Weights of a small transformer language model.
Architecture: rotary positions, biases, attention and MLP in parallel.
Training: a variant of Adam for these matrices, 6184 steps.
MLP neurons of a small language model. Each row is named by its layer, matrix (gate and up: input weights; down: output weights) and neuron, and shows model dimensions 112-303. Each number is 500 + 50 x the weight over its row's rms, rounded and kept within 0 to 999. Numbers have three digits each. A neuron's up and down rows have the sign that makes its largest values positive.
After each neuron's rows, "fires in" lists the words (lower case) most often at its 100 highest values on Wikipedia text that the model never trained on.

L2.gate752:464474503539498511558570500535426538485457607491569492475473476520554368548525515495538516528476519508477510518455466476479498534460612539528494516471480544552553474492460483567473502521444514537500465617462546408505507538586589518446424484503584468543492548460472484499513484514472449498472467443363484484350545584500442532451562515496536450490496523643509532529504529526495534448511478502507520489459556477570497456512375486465549468440517426501406456521584512454459524528617452465402457464513590514654513531486508532574520443545503503484457512432461513478646491474565596518
L2.up752:359490512448482562537522503548456550509435486455562476419492438542621481517462608486555582467478503404503496442422505534507515422483505420606509531472530452463552515463466492516385546455510512573460552540450501413454479572633557530453541518559571384511511544485482537508557561456513527495456413546418451488439557481493490608522505510490547482508479523602552512492497514535530545447398493451501517483370545473432564513539414510525535592539495501567440524496403475500472489535499558398413518455503600537591603479439536589503563481560579504528553442545483485455554459502521501507
L2.down752:425480474459439460493493504470511514514522590448510488538492477515482549481474467402521428540661534492496496549471447534460552502468483567435517427466542522442559491561468471523539518481430675518438573509418476511575483485451502476516545499535461503475536437560610395440553484513495587569479470532607458495564525444487488501497439463448489490481606451496450470389475517487445408574477452521540433498532526440514477485427578466413555394581512496455506424482498494459461526472479522503519477481519542514472518475497454504554480535454442573517459452551420488507517506479459486454
fires in: "not", "final", "an", "a", "delayed"

L3.gate199:489507518479466625449582513553482526393597548552458500537513511572502464487584439495471505596527623503450481545441454475489437494529425432528516495441540491436481429516411453498489491478422517589471453538490445447522568579468515404522508498480493502440579535535589550485553408445578554496488493554400491467456519548495501549493439580518417492518470521605540568560567510503495492462410429473551457516483493565503522426484472501452504418525514496472507573436490431461518545488566499538511546439542525448478562603464444619621604454465520535371544433637566554535523477492504405481
L3.up199:481466507547542513542560436486438560482524493479464547546577463506390404500566463494443480536502558505462551537466493480471512549627512522486512631517483533562505412568495413510578468566546630481487492498470513523505513569453516481460556495511457498526504502489510539450572498557513503446490598451531482462363483441527555549552512516531510481611499555552557586466540474537508525466419491509502504617484509449518484469514563346501510525489536530420447487469496619480456444468517479356559481499538526437503469502495442486513538478550424502549552496505507477500496508476443471539
L3.down199:487506487494474469584532557373549502554489621532465530486500555504495503471478598502449552491501451399485617530478465476542453425539531592529518559533449466503482459523491523466498510537565519509541521397513531345444470521551533549621431498563567555507512453501524607420452468574537461441526524440532485501501501501537506413421446570480492493527474604517470488513504510426468600536542552480508517532524462603501434404541520472456526519436616496487471481515501443558486508437427485460495484466490492463568472492526522460494414533434528503482499522568500477510569478376480418445
fires in: "the", "a", "most", "attack"

L2.gate248:441539550500502463553519548507435562347545517404528531464492516464569497460483452553533462480480403605471461561516429369489422434516555561542491577472457531470498503441512499509525487454492481580507436548481463406464613467506406537460487566438531586528473565530417560489500534413457462440423499366480476459401561535493390397489489460556498491401465537451535476472521518487530449425448533530502503517518484548476428493551432498513504505547499478403540625518497503470519455543527553599503511480447452507460487515500501561516577498418509495472505510547457486534539439442470518432
L2.up248:441561549436477429509478593455524536482552494466510517521463487474471536555521522577521464513515434462462493545596499510489493446347550458497499485506436548526459607486545488466508469432386529510547443502468542398478586488500513528561481592476486475510492497516441607485535521537456434518435462455519480508494449474480472460486430464518451447435531540459455509494514522487467426540501563511486445570550575578479522522569474442561454473504471532459563578518470577512584433520470619570412491485503402503361572505523450475541485523427492499485563466517549486535505498454483506395
L2.down248:472498529491493569557435512529518463634525470522487530585605521360462558576483391495496502523488490455433533483510519489514394540392539422513476433495555459469454602426414585594469413579455559515467544486474530646484544497475533501553444505519487465422500515486490541532534380499558451532557557491506580523565444512525551516440486511460594537420516500559550477476418550527490545509479491420545493488546529530540472436511492444529475511483454560472537497527507522437424470493525489559436452581487475444480559574542451473542416528480532516545564491467578496517496490536469522531
fires in: "of", "elisabeth"

L4.gate558:437499473416431527455531453513541525557554520556562507505549505462566475391490506503426502607459462507510399500484573510513576448477534439483577565549471476482545543513552569463425473471529458510464508520488444556585529497500475507408364481505559554447443546567472562588533503458653516485432449520521464443491449574577527511441441565477508528522558474464506489490585591489497469524450548539486441442513536494507510476525485489450435543425506502452488529503490522492465473487542621476481517412438541490580453517493574531519517480369492437530602550574453609489468534637506517518
L4.up558:485498493471532476499525434543539555496506516588539562550520451460632410402477512542516627567423397347496441526436503533427507439542563545476587578525382585470506463536489504578484603532486467505477496558551538558429495417454432433444464463539535572436469534521399471519499481536554492499379403516504549498471505546514511565460540400461578632437497454448446520480572474356452547442484516512581423469483534492454496441539521502443428489458440488493452486514384504532530514563513483557487437518446502529595494524560522567489510501434555460446450573565460518559440519525548577533
L4.down558:532553399615495543482443479519500488450536490470481416360538516540472489513519455460416452559493555581494504507509470493533450606479450458491479472539530476490577470508477484493450516559505486482539505367507540549423413564431490498518603493367485447602540579523568452495462514577428443537543469482554518576456603492593565471529506548466448527551554585548459468491523460565494607510530498482487538534481499508533509427567418552592559595497506509390471453506491536523525550540518490471540520494533522468542564467498468542405448468391573472477453523449503497520471523471482573470
fires in: "7", "8", "9", "2", "5", "4"

L2.gate55:423533424500556451486462572577479508526515465563513508468472538492548504551594507531465480502543568457441466494517535527431444471480540429506658528384558404502505537526491465513539491509493524554487460669496490483455516617417371524397505563468531470498575506513463481516421499381400476506471489544605498459511514444541478487463548402496497481488502408532490516422494602529450497400518402469599468521519445532517442538458453495437531478534540499541496494547481533469530481521540490561509438556503487424523472383539579598483489502565625531464547520463534511478582491623435418468
L2.up55:453530516532463495424431487492448513589503462524589489532502494493550465599489537587471402463486547518520471481557507503485461443477512478422546491459535492459522528451463461496583458408440590475515500542537482466584488493453572416500527536508505428457496464592567541567468503472521470450518336564630466597545528510490556482491413528371458511475454595485400530519478661474471488438533581499489446478564525517499473540516445424519452512491454401496501578556510614473399449480479601490520485486524486517467463456255561509496484482499540532548570450483528597520559565548482557448
L2.down55:476508582461509492564504486439417552489486529518489451507453524582445527530391432520491483552436484589510550417566467445568473497497553495341383527485525516632471538517454426491523466494514627607558495457448467464467629484585510514438485540502429535568477499563525490488568472456452415427477556493560502518487443472469517505479471538474499503477693475466497461562523509461530584522517592558581559480447502477509502455423530382505457465596493540564483568488544576506525483464499509519556511585522491458570489504496493459414531469487454494505495474484480451375505472573436528462
fires in: "of"

L2.gate687:475447455524510561548585512548456531481462504305399457432516504443466492467493467483602390546483488538483462458440582411539478446481548515541423552525446477526478508562467476471496526476487515537427461448422468563472492464544452474406448577459557551588489573438562544434510565458469440498483643423368501497500504492477510501492548412527537468503411589519519492581517430497463545467441598408524571537496465492489519440481501486512505485508434501456532453509605519418611521502524488492542547461446461479570432356586443541463529548442503490468434536586473418496541493483462548420
L2.up687:521476473471519499465499550483483552562589499421483445475433446416436484605508518537554376522443490557498473507550527563576491417422496449564462503557472482490459608530553533484495540508355578500575480442434488548497520486494501422437426489514522487612422545425556576452407566519519458452475583483440427558614452511505522552482473478560449477493408449526416504576526427547351438536431560427483500582530530557522532499554495405522504419523446535516455484510537620524573454581502508418530544551530410442518457488536463527500454453482490540528461494512557475525449522546535551434
L2.down687:475532515476478493403512541484499488542502451496504459544517548493570585587482486539465539461583513475461591511469487525590497543477400564510509405492508515395454554621504437515452424533419534432530593564460392551445508524433487475533447421623493514496490437467501543475447385500508518476422509463486486615486527508483550489551433510473545460600483378533473557425483487546501488529423446549462454444516511525494477580541489440513482519498539430510426473526436444560471515507533517492464513477522517482379426527567539510566499484490475525486458436525485520617535489605547464493
fires in: "of", "jurisdiction"

L2.gate1348:433491471501489546485571456571534527453553499499514523500525605500499433486458475467550497612530541538541536432420497507437434492515432509471555501562505448421519490565502375492468527443485539531504549509481376501482482454524488475525516452538585512390536418522525486497454489420536439472457587566510401390513557531488457515482560615498474565538378539625551487476520527594544578478471481442443523485455459449479508488470516486495499432487522492453439506538501368530483543483462500460557393458497567501571528482595488593546535550467484488513552470491440490490484440525489523526
L2.up1348:535407509480373525497505485584421467486471526410542477455483458535509459387525468518449545441467540559510565539524450550496585501504620496546638469496499485566544461519505459494485553487545533587470546504500509471548405630529614483434585524589523472469563469515472642462487450496552553536525483500539537461527552447471476498479559437538494552537502601423496536521432543439574513519456546460520409545570562516454417396508449392405507530527451476505545502457491519469465528529557506416504532485443575471529478577439635488505487423444558507482547465512502530512599529443476462398
L2.down1348:455403568554360535575514530613546534551529520442509506533539521467411546552574574434421531389499476487541431535510469467504438627456506524563529543497469522550481460541598513487538456504502457496490542534446488449533458573512493476470522538514449532372476528454463503451604488603618562506497465565534481484566443465484440537451541502562481509568502445563474476531543508516451425442486555438515522529357521524498467548516466452527502460461516453528464544421527538488519565502524488524551479611459508515488435509505579426524538471427482526454565549485536555513452476466478593453
fires in: "a", "after", "when", "an", "although"

L4.gate1120:315520456563498537636592483526509509491538531482472555449526500422503502454611475529563481512462492512439505454474450472485493476503512508538453569438484451490517482459396514525497465410477519601451439455414480493418509547595474449452543555436611481586465491589479399466515527448392395485408572393458471505462531591475483536563528570471490508408418514543545496480467538513519497391454498554540677563408523515495522545529510496345488534481529567510441533500471501423558482430455464573463394408538464489554540436468490507542483503478535528523448528528506618504418527477498520500
L4.up1120:407547480526493544566518484548499502454526488516501607485547442465474540407507495513521524462529571492468392516513457554548532522533560497479484546491455408517566535530456430551512423390479577567484472421494479413496485534506537505451437535480514478556471490623529424482512520491431420520494462444497450566433590590500524559561488496459492561522459546548599516527504522449505499470574485564505567569432552475448493486591462450454488550528542489503413498501549532410600434448431489550519462437554509519508568512503472532542428466518541518565433495540476535471445453430414527557
L4.down1120:523524487481474383501465532505556481444427500474462427479577523580479498464455455470574457476601500559556463527436505527532533478551556442484516504507489484498606537565489509403505426434479574482513328448465519452551528438421550521458371530511472487530487538503477518518536455532489512404553490467591564499487532506455525449685435523427494472450518600543525578571625509490463464522570547508513414462495476529491556519500459397469486500506525530419546472556474486483517420417461513459640572464439320463504422522637566524476472463512460479517550429558472367488576451424510459572
fires in: "following", "main", "two", "list", "three", "of"

L3.gate228:466507519472552498619509558440478520538440547584442490476473571474491438505515477527487555539378442475461401504472545495419468456515464556477591523511445506603532426485519497464582462486475461416495381497556558503498449350428520462650507534519523560421508451454524434540465532469555443500484528473547493450497428506496524500502486532402524405490510594559452450491516498491470505462520570450560473481600534487512552536486510493451572588504558523521538511430471532552445442523556445582485415401512501568480489493536502508521473489579561484447461502502633526507479481642476456557
L3.up228:538437567461483550539417445438424493464459418483475520442474586602460422444485512567384597472454460407458573531494514467527478528511523439504470492625563514508499498548533470490518543480538574500517524535504520436534472478530536542447534546527494488450468404572501527471511559623456484553488552625506507443503614471478555463520528458581417425612504596496510516497530451450525478508623413485513460540467536466456528525436546403487503535501501514488479461440449572499508480462543439475473491429507553564552584531508554517591541434574611486529507440496517598582533574511425510488
L3.down228:468596515532485530456492513603578581448501531452456519559519433483469533490525526444490483499503496459490422470577500538450465455498453464564529482442465512475433457466490419434489390478489473389485500457536514573491531418490489448610605477523422473564480563409513450591479504359640424487424498467484496549501424508593471447493521530493562498380514396460552512498524501506354502442420619509418482487550593422533521532471449594531561560509587488506537511561465482536500432603461550524505448486582466512459502397333512387470505526567445452459522615547541538465455549522614527498
fires in: "of", "the", "to", "in", "a", "no"

L4.gate1442:527527521476447575500525415535420475409517513487577477564434533500568422549418513422508553489459551442488400474540450481540495508551477508610458448492431482487521450511521536543487517502629380490530496454534512470530560503439499510533494567588481501445491485550475549530586518477566524477504419538575487579502497474490541506548470534486457490468490455522511434572518561500487464497502563557503510503545630530556514456555395497499491604528508513494534474473525509494534497545483527553495494482384538476489466515477488641572517428448590443504500468477523518599564551505460477484
L4.up1442:340366537539489578580468570544522559511404474459470518487512523339554529481585444563515567550503455497470443532552561473490526524530348576497594516380542585562438515521442411442437525465436511486509465493428496518466576486563469604466476504429545531619450470551428487522476505390528427472444421431441513503372520481457534440501549562578619553442543517496554435413478509544405455447443450463495528449351490504433436452595573514506492478438501635536585639549502470530460475476512468449429522539470509524543568453488526469515449387483500481472509501532527538529525498444484566482
L4.down1442:600503517501510493510598444480482463441561542426528463482467497536486520490505491461459533575463552451588433504477365466456450527594445523523525465470485557473599378520477546544484512544495495559469510499501490405499534507429502449509456586589474496381472516470467484687549555517517440572511507512585562573515495519458511503550481514537403532536500476603426447560593537441555628494539599447458495473611545498526523487526443476466488513526538440423510327473470463485495545496452519575434466583476509535493578594445497523534443439424538490475432536432501530599461521556460422526
fires in: "6", "7", "8", "5", "9", "3"

L2.gate855:467499522480461535535671463468475528355558604480431513567498432476462388452510345477520478512455454665496502524511585481421520534563574488526510477433477510503537418516485371541536535437508507589461522483590471477543529417537539438506500429484560552483507548555454609482553413494619562466461521529489478509507544509519458508474538502528497490504496502647469508453502504424524518501497462530528476472523528514511489404480495486475540499512489469444463474533562436497511526464504518506525522483526510476564537604451507586567512492565456450376483520556497526442567486493511516586
L2.up855:531492453465472521460408407546377537482480425492580508457420471536568515493461470530435438456485602512490546505540486505492546458473471524491496483597524495471528469455572501491502408535382591421514446508489560500524372627473583482476505494502478533423446420525528520503414553487450495521553527506480469452600525545520487586443458515546473502525511522428523527495573525467447454535461473511505457564474549472453513545495455408419522468503460475509561467512508719467525434513593515443537531511421508535528575406447479466496434430452503414526494498428472504600420547520453483460
L2.down855:532516505506515519501480439490498503484465555403508522484555468537512465491490393481477464568513403563587542503548556442488576493537582534547511447549456475458469514467443490443452542473503425592447481488545423442503450430534529545546458505537511579468559564485416605488521512483556481493476564476421518530455618529489548472448518527547523480482556522521480565450510463471519490404533424525548497507508440446505516424479510530477492392460513464389597472451441394512530650449463404459478495522471490406577381569526534574545495494555478534505477531483554490461522516473459547459
fires in: "with", "as", "during", "along", "such"

L4.gate273:407442440621491511456535583518535533516523524390545527567474560512489485592533434522544452537481482538484472460553409485633524530505454479471426501489461503545557463507541435457515460493451480445421455493540464535468506445544465493471492586421533641391417493501460536453455435445606449501482458495483420436450515497462385421434499490503514422434464443528490493439480482554489551465463421389469511553469483476533520458537513507522559440518477557507557532489495487467389502556528440483548437589541478502556466526427533525421556468527526493513481530511547513487526467435539492489
L4.up273:460551531526536516370434552457540492548554478423545531522455479443459461580461517543502430462599504406534488534555461554508474572514451470510497484503506525512566500447540463468501491401491564429495414524566531462436450493640555560454473554518550552465549451514468487519475534536610463524521393538426478445385572472404466397407396459528466490527513528465569554456447414486417506482467452534477475623519470461395491523536547496563540460506458579581510488475467497468436497537376472469520421519464531563555505504430604461467550477509508419515507486501543486524532476515513543538
L4.down273:484436531473483514466485510482555534497482430426514533497446555529493452492468445546474488486532527424541415603533464521450522493489551540436526455440531577562551455508513522498513530412506532471451590529554511445567502362530556515482447437549502542450464433512459517465482540477505510454483526508431540490490665499529528533501485428573472471503456592558567476500498375443405516490470482555502455471471476413416470500636499521468582578540507501540574478479471559568512583399459562328519392404536566441521480501457587441512499442470463456449547579562574497560531626466506441467
fires in: "can", "would", "should", "may", "will", "could"

L3.gate860:526486485537486533513533579411389527477555534375523497459482526458561530511621464446542493444493529505413462531549457333483589494466502530495356510540513550585553482497523551572461599476511436514467528547398495394513450484504468546487460607513502490520558468520463605395525474485556651562552463568470475482467530545562480538503500439371523534517533440501431521504516525574527434492519494500497523588555473544465497466542450468540506491484557487527407490655502488435483545506552508485447560459599550525488483561556524520380550510353525542495447503458468425601501593486445621478
L3.up860:443382489470448507501489493443502550486579532579463530490478547531507559530469497526512487479458328481496496429466444513636450453511530552527516507448423425539403533477490488450468423537578596481520518499498514486470597411479417415472618542449570532545480481540531502525469539410598479436511499515575434472498461551469427464614518551539481571524455579423401451528481491475519546494491494508560487487568506583469498525512616444526494535526513505492530642485539586487443493535484510522474547410537483514473443391390497435553546445491482491505568542556580402535501578470548455434
L3.down860:510552555467502526461433486551484549504542531491538446547517499471508516504495456436486535541525544519413502606605483485529566687422511515543478485551572485542548507502465588570541496403430497540478498603413488467537495499581564513535491507550449482555532450458438566488420484471491490635508521481509500519552581485554536537486460472406545452646491490580507453554413490572581448523531427495542427488472410505552522526455456396423517446469405462544502399560509415513460565512485492434558523594489512505452548507509524540469481523454502466486456554480510493496538534483482504468
fires in: "of", "a", "their", "an"

L2.gate1313:418489495565440580477544420526533526488419496464510471544503548540485477510504470448476428527401470483521539600429490410490530405546540568448520499467450620445374540534485469489473486472485514475618469469472457500517501431501425497442456497538514534518481389561562445510556422539529525448515469429573473419453532493463513429479588475463520545373436555549404578496483540570511524434548574560542479513605499536601496477458488449605414588493509345481585554495486552476451501564570463499546489484546490490462490557491546574476526510521440614475524489521482541506522467492483553507
L2.up1313:442452492515441510502480526509491520555508462529530445402474473489534571546474523494522457539555488519475518560529452455472517556532487481498606502453536609530481513453570486373536467454499514491496430492478476468553433457432448500493509465598558512396605577603495475487454527510595469496474497557531476469449444478411445570417544512556448508513457433576463608488518518460472571521485513480477419481567512590513512467512566476520488491433512495486483572388458495475457526551402551407426451451459553503450531464487515580519541459575554549555526542481460502506519483527462387534
L2.down1313:511402511486487504575495536545513479441404531449484519485529408418586580438487524467522540478397447555453525392512603592522521467662503491550448439457495523483427518522483418461467491504503481558493427463520535497528460511486537443483502461513479542537537508484488494537485448498540529418512344517521547441443459553479490604425532520534503474517592436470505434492535460577624503452569537576423554577594561511479415435451521498518388573516581569516539466594490585485540531467507494514552635502467527530506528510529507487500435459473495462576475458537576437517456519538465567514
fires in: "the", "of"

L2.gate1571:425559453552564534512500460467404447446513554525558494527484596581504441513523570540494472495449585514469508552600463434515479485491486517481424453504393509455524475461487527460482514537474480538501453523495505583466507422487441516557579725453436513579444505503510506371507447489534507518486559375457570485530517480605525373558502468524528488476491491494430526584437508471437603463541464371512572523386440485483565486487405484500500469528556480478462442533597548522542514361556459574484511593499392462462524495534423572514454512462455467523408535455573558511492440499540506461
L2.up1571:465558527548496537561439547465531468466512469538521470460519475541454542647435608488462482464534487455524579545575528502430587462487539455478562438486455539521411595472473489416514439470485515579617426547530584551418518450484403529577479529524441514542427407477512496446514493483461494476502496522473465502537421468474578504527486387481544515465484546464469543585446482379391450464560460479456502527497546480429524492558446508570411481624554517446529496488535545577487438463398526440431451527500378496410467476515433533561493518535471431509469468442529544395422517517523405448
L2.down1571:523472527479501485438386549502508509490478521441517519460481474449506540552513446493489508508397481570478485458496523555528617566533519515402513564503509506490493542562496491510465477547460540444431519511477534430478439568514479490479400472505562466491511508538536538569509456563448558496540572550489457525537466602444565552461427436456490554585563459527496433413534512469519474567431438484564384488346460474506430507472457448432479493487446549384539443492486518477544559472568450421527495504465536515463531521440535422410532445430567511401440457575505477407545489568503545598
fires in: "of", "end", "order", "that"

L3.gate984:430484471416517449517503541532507507580503493486529542494518554393512480518559509442464479521557564599442478480492536452444529415486556443598402506579524424498519557431529470492517497446384570479549525564437581487483479510583529531452446411500473421511512492501482587554468471526546417572448497424500439466589527484493487472474460542589504481412479450544540530552508492604492514451506501551565566545591503498572547470488459428533489595534446507530441447468538579386517388532507606444468476513513501551456486479611470477469490526535563536566436547552495483493454463445500592412
L3.up984:624465618459493549563523435478486448509565519527593620488585528413488477472529441515544408503562604419534495456567429427455522512490500545549478499481565477543593571530521555550497519499493495527468511584493538444479494516521559467485466433462548513519564428510586469444494516483556514496525418499493505595490492523400595512507520513533514496451489620495532501512484452511536456465494500469473503603495398461542438467388619501581444452580439547479466552531529520486516494541522436506460474466501606535498500545393513529518492487534497522500544492490420565465531485484532470456
L3.down984:458502556501466539474497479464470535457431525491498547433491579478584556548468506526529515492507472538496550555491597524525569531586531539373367517525484489595439432440448460444523531433463603565524490536487526522478558532414478516455529575516496456476574560480519409509486468429392522501490519492632514488477494526598407479483529472483541515454609516489564493491474511522625517496483454482550434456430581435477576524605441340485514554543517526517550554428522530482452429474478517528550412436460486478505447390510547465489474568501512477615427600529520471566529530526496588481
fires in: "of", "comprehensive", "vulpea"

L3.gate297:431554444498532388469535496487475435475502535539443563472466536482501491517523490502516411545513461524471460539480417459504506502540512529477434616556608482497418535534500436501495517549489494512522536498433521504539450509545458555478476468604542532532495470515499427403491440560524481493487421522455467492539466500568495500557522620464537455478475527560542496476556501512551517446442506499585551547525501469543421471447531474475517522544524495438435487498513537420444581486482508550480465472546411495542532523545432477461556539511438554503390497484458468541417461493506615503
L3.up297:521492516515532493548450490473473510434583456519475463510465564529586494550484483562515420538486533442442597495462552386504445445515492537551507492511518430537500547522510498538527461522451487481519526517422541523489558490502504510412520548437466470432519473543497549538508542540484403519470441550450470516534548429489488464511536612522452545447527495462495487555481551515650441569503461403462439556562489457498570496540534480596421457553463512624502523426490554506477428494584501555416588511526451539484554599552553469553480451506545534539564517498431479514508561437459544491
L3.down297:501480483560433488511519489572513485586505522491433579393536454492534490462492598474468580405521522542501511408540528513566456522512489461377534485448455490465465463504441542537493571505491562613479522494502509499532403513516492602578515425541543436450500428513571432465500453470529535385480510417555464483428425506562412453473509414478519533433492529421479533475626575518476618472525458567540470587515507526507535536446497486475552593508520446435496561502513504477467495501400510500586461462398510525580499367492487450489440506546505424521479515533562543556459401583620505470
fires in: "of", "on"

L2.gate198:512472386605500456631631385559422474470553568495502566509502545404507401502536355511498506549411523542445455527462462495497446492455486469610505593475603466554466466561523500540526456515482480549504521448484450577501513571500524584505589403470541499512402431514436465482470451545533396467460574484505441485513521511507561494526576658595485588476386536545520509496595456541511530465492488458528616532482469494513460484441565492518541519555569467472433529497569494397488513487562515450600511474598472489522551460566460446535505491428471581459441568549422554523479474512482451495
L2.up198:555480485487553451525542399603507514540571539520491540463471478456525349560479493603450436550504524543529524501525512539469464473422483501581489513509511491501548565515559416458552534417376634487525522450451501476583522534539657542522504448549526489472487444433499480581505509536506413498425498540584411537549514526475605502478461587500438516489445520589467507511572540431449521498498547499504568573554535439528528491480467354528440476538523454491378489409531676455525488553479534479523437520567541507508561546523481498546491513469533566525455485486440557535516517505533519534
L2.down198:503465535543423499423510527476471555429506539534519549409439469513505519483544460464530480431482482568482456540525472456497520477498540530387493487476484598529572481508400507471469473464558559561498457486509471436483460574521509459441459531492492452527583542569548494463491554526504502536512419508564486566374496581490468509763572542526452530468518592507581602510604471388586565504554479543481436470493556547514511490456507398495480525542509516413576472532561437542522500450536485430604567395468446457515511487522450501508436442520493465518472559566543442508466503486490495577
fires in: "of", "two", "many"

L3.gate1422:418493547472506605527607547429480649428515484469499498446477504453495441471632535446463469515565670580573539591552441467637500527505478539491510421541483488466462547518539447482472519501468470511544514553495497445388541510509481444383450496521554558628530543483425474390465515575521558538482457479471527516487548552455475498542506498541494512517485510462522556548505439547469495476545417441488453535576490614531513464486487482514528466490458570509419538501419507455429454462534498456450500451535540503545525491526485593448555479450513395497475491548472529550503495403443523496
L3.up1422:361390543513453494528610592567491627455533389476429551514418477487478462528492519501504501547518447509534517520472504492446444521527570593525435604534445570531394516406535501451441472536454576480433554551511495447492455485550440514434465477563532572495539482575396520532484481487520482479490533516487487480442472476452504448562487545409507531550550532489485462564480471395500510534599472520542443455515552521497507529514521420561502474571506475475481463579466545467436494428430561434516451448539512468483524545490594505456547504430534488469572455538488528478565482469461449440
L3.down1422:534516430499444520418384570544476446469477587573534496474534546516510510463355439491534529561441468469463476463436474539452503483535610470425448499499513406581577496550444505482541514481518562584528538372474499449508477517462468539521590448451501538497442432545585511481523470483456467447413528470543489515509427501578441508491512525494487432457473614523492502453498589547619547497524500515512478438486529534497470536466486619457521547548413458473533544457535513579559520510459490570598479560473409473549435554541469499542451522547470474435512504474478605440515460579425473568
fires in: "that", "of", "in", "after", "the"

L2.gate196:481481523532512590519511445415455474543489547541478467480507613446478500440546533443396499563390477552450425524553504378461461459528511545465447518434437626400493503489451491443571500504576432431493284500510532498459500432487382360541459555510489599518459498516580372531445458535497548490446469510554548494421463546482447470491576502512530465402409520572478598540425533580497502462528563451502626467490503471495507493449566477501501486438515509538558493493506450453422449521501470485464459384510472527455551480424535509541565491570384479510520521483460501461550511493541536556
L2.up196:407365506517482480498543528524436575550532503447439529464437522462505470471398513482453467546444458556460525468474570504406557521579549529406502519582521494461568456512493512384553490485567551503521448422518537428532470376501447430441449500585537528417469482487511528433459529483570519446516457468486493443458473478461547521463546490588479414501507576578467554477442570490451585577479546456497509478506552457498529497485513409509517481481616461423523505442551467511425543524511541426536580408435520561555483536512593491574484490477514542520399484474530515516589497502400487502
L2.down196:555476507567622411462459480479491502443436562569503493501498475449580515497530550480481593533376458528454517521463485584489529500630421499569559483444445618517489559487485494457640437518568508431544372443537565480503503496512487447532465382525542523572526516424518464497435479452634505383561455396541539524467433576531524506498515504461540504409478492406522493508532504610538468427522566510511445551597543487499475469520460506566512543526535571537594558504503517467522432571523575472504540504495523503519494397477448471500476487493497494569517500459503482491528451503523503531
fires in: "the"

L2.gate1138:521498555458425554459571552539452597466549514422554468418516485518514469461517366480486472551532541497572512499531481480531502476516516471486491443491467505498629531515488444542414521420498520562515478443505448406567477491478586533428474481496589539399543508590503501434535452414502493485367513506525487456442527511462540440571526564426528439555549521545427561479469452457545509500496472424509507456491531559509480380471393468510461550428457553385439445595514451488480561507549516501569402440488567422528507533486514660479474429550462487424534512527490429440534502419440560640
L2.up1138:522500592502457441497450617387494541451461425510576542471493460494538532479521497471472524567576474457471554509497505537524553423524488454489574497531520535549607564510462528537478512416499491489591475458558455480493437448568474402493481472438617447426476465569471487387548429523436499437486570509480546557576539480477486517575505538451494442515546456423474511509446528514492432545508330449511454519539579501481484503505444486441523571510552517429477525651435589524445458570555473531651486459374487514523559519498539524457492431459517387534459529530508427596505591431366506550
L2.down1138:484465511517531536469462458530564493523484503496537550504499448470492505498535469548506466544457583469465620504511470555562545523509488609602502584502608489462483517454515466463537442520446434608467487459548545535435523532512572576577508528537450508477472504490441464525523505635528555474471489498538606531468477513459525452395541450501557549434513437437490602510509491475577538526438487593549506539510538524507484524489500520395471482448325499414493430471427433512518514535475476505531596564607416474485421552505433547540487527539507556510528487504474525534587490455481382533
fires in: "an", "a", "most", "all", "along", "united"

L3.gate49:442584544390488476547510551524403541457430442562545477422438483564554490532572394517459526536365539487434551477506481487492458525483471422559467521521480495482556564482540502460533501518529470587532523485463526481526478541566435514578451518531500507450512518502466374532481510497458403438502542562456409491524372547523435490450546499482451515484478465500589506542477637469537513533596464567460510466449511553481504590577501473579447445537496436581562534507536536397436452500462426524467471574619544501555539458476506497528452503474554424528441603442487529512473542473511487536
L3.up49:467461422531473567482510490573499534495537536471512494451534536544443469626558470498526452530540496438577491426474568473543527481423489457452513521511572475457513478568498500420498471493451465530464508473460487508517478550563492384490466535447401511526544544454549454576558512453602498491398511471486383546479456520535511543405630510575495442463481539531531549437476494504590449499426533473543520540456478438450505534502559472455491422544560505556415458411473513415446519483506461546430483387603548530481537493340597483490507490565443481518579462453475588487473465365560486451
L3.down49:506477536473618520544527579513470532541492596508471430536450456515548483579556574514461590509371506544410504456499449545591455551459544484430441537508435503522455572537520449530523476488554697536553494495498596559470493513540446513516557577497527460497511423545526462540474450458449483428536526501453516485540420443508503413537524469474483520492527530517492500545502516570505574476542484509519534483535506461504484501512487328586480573506412462521461579571519612459469426598478470477507542539448432423465567407602421539422493487546616479498521441495498520509515482629529485563
fires in: "for", "on", "in", "from", "of"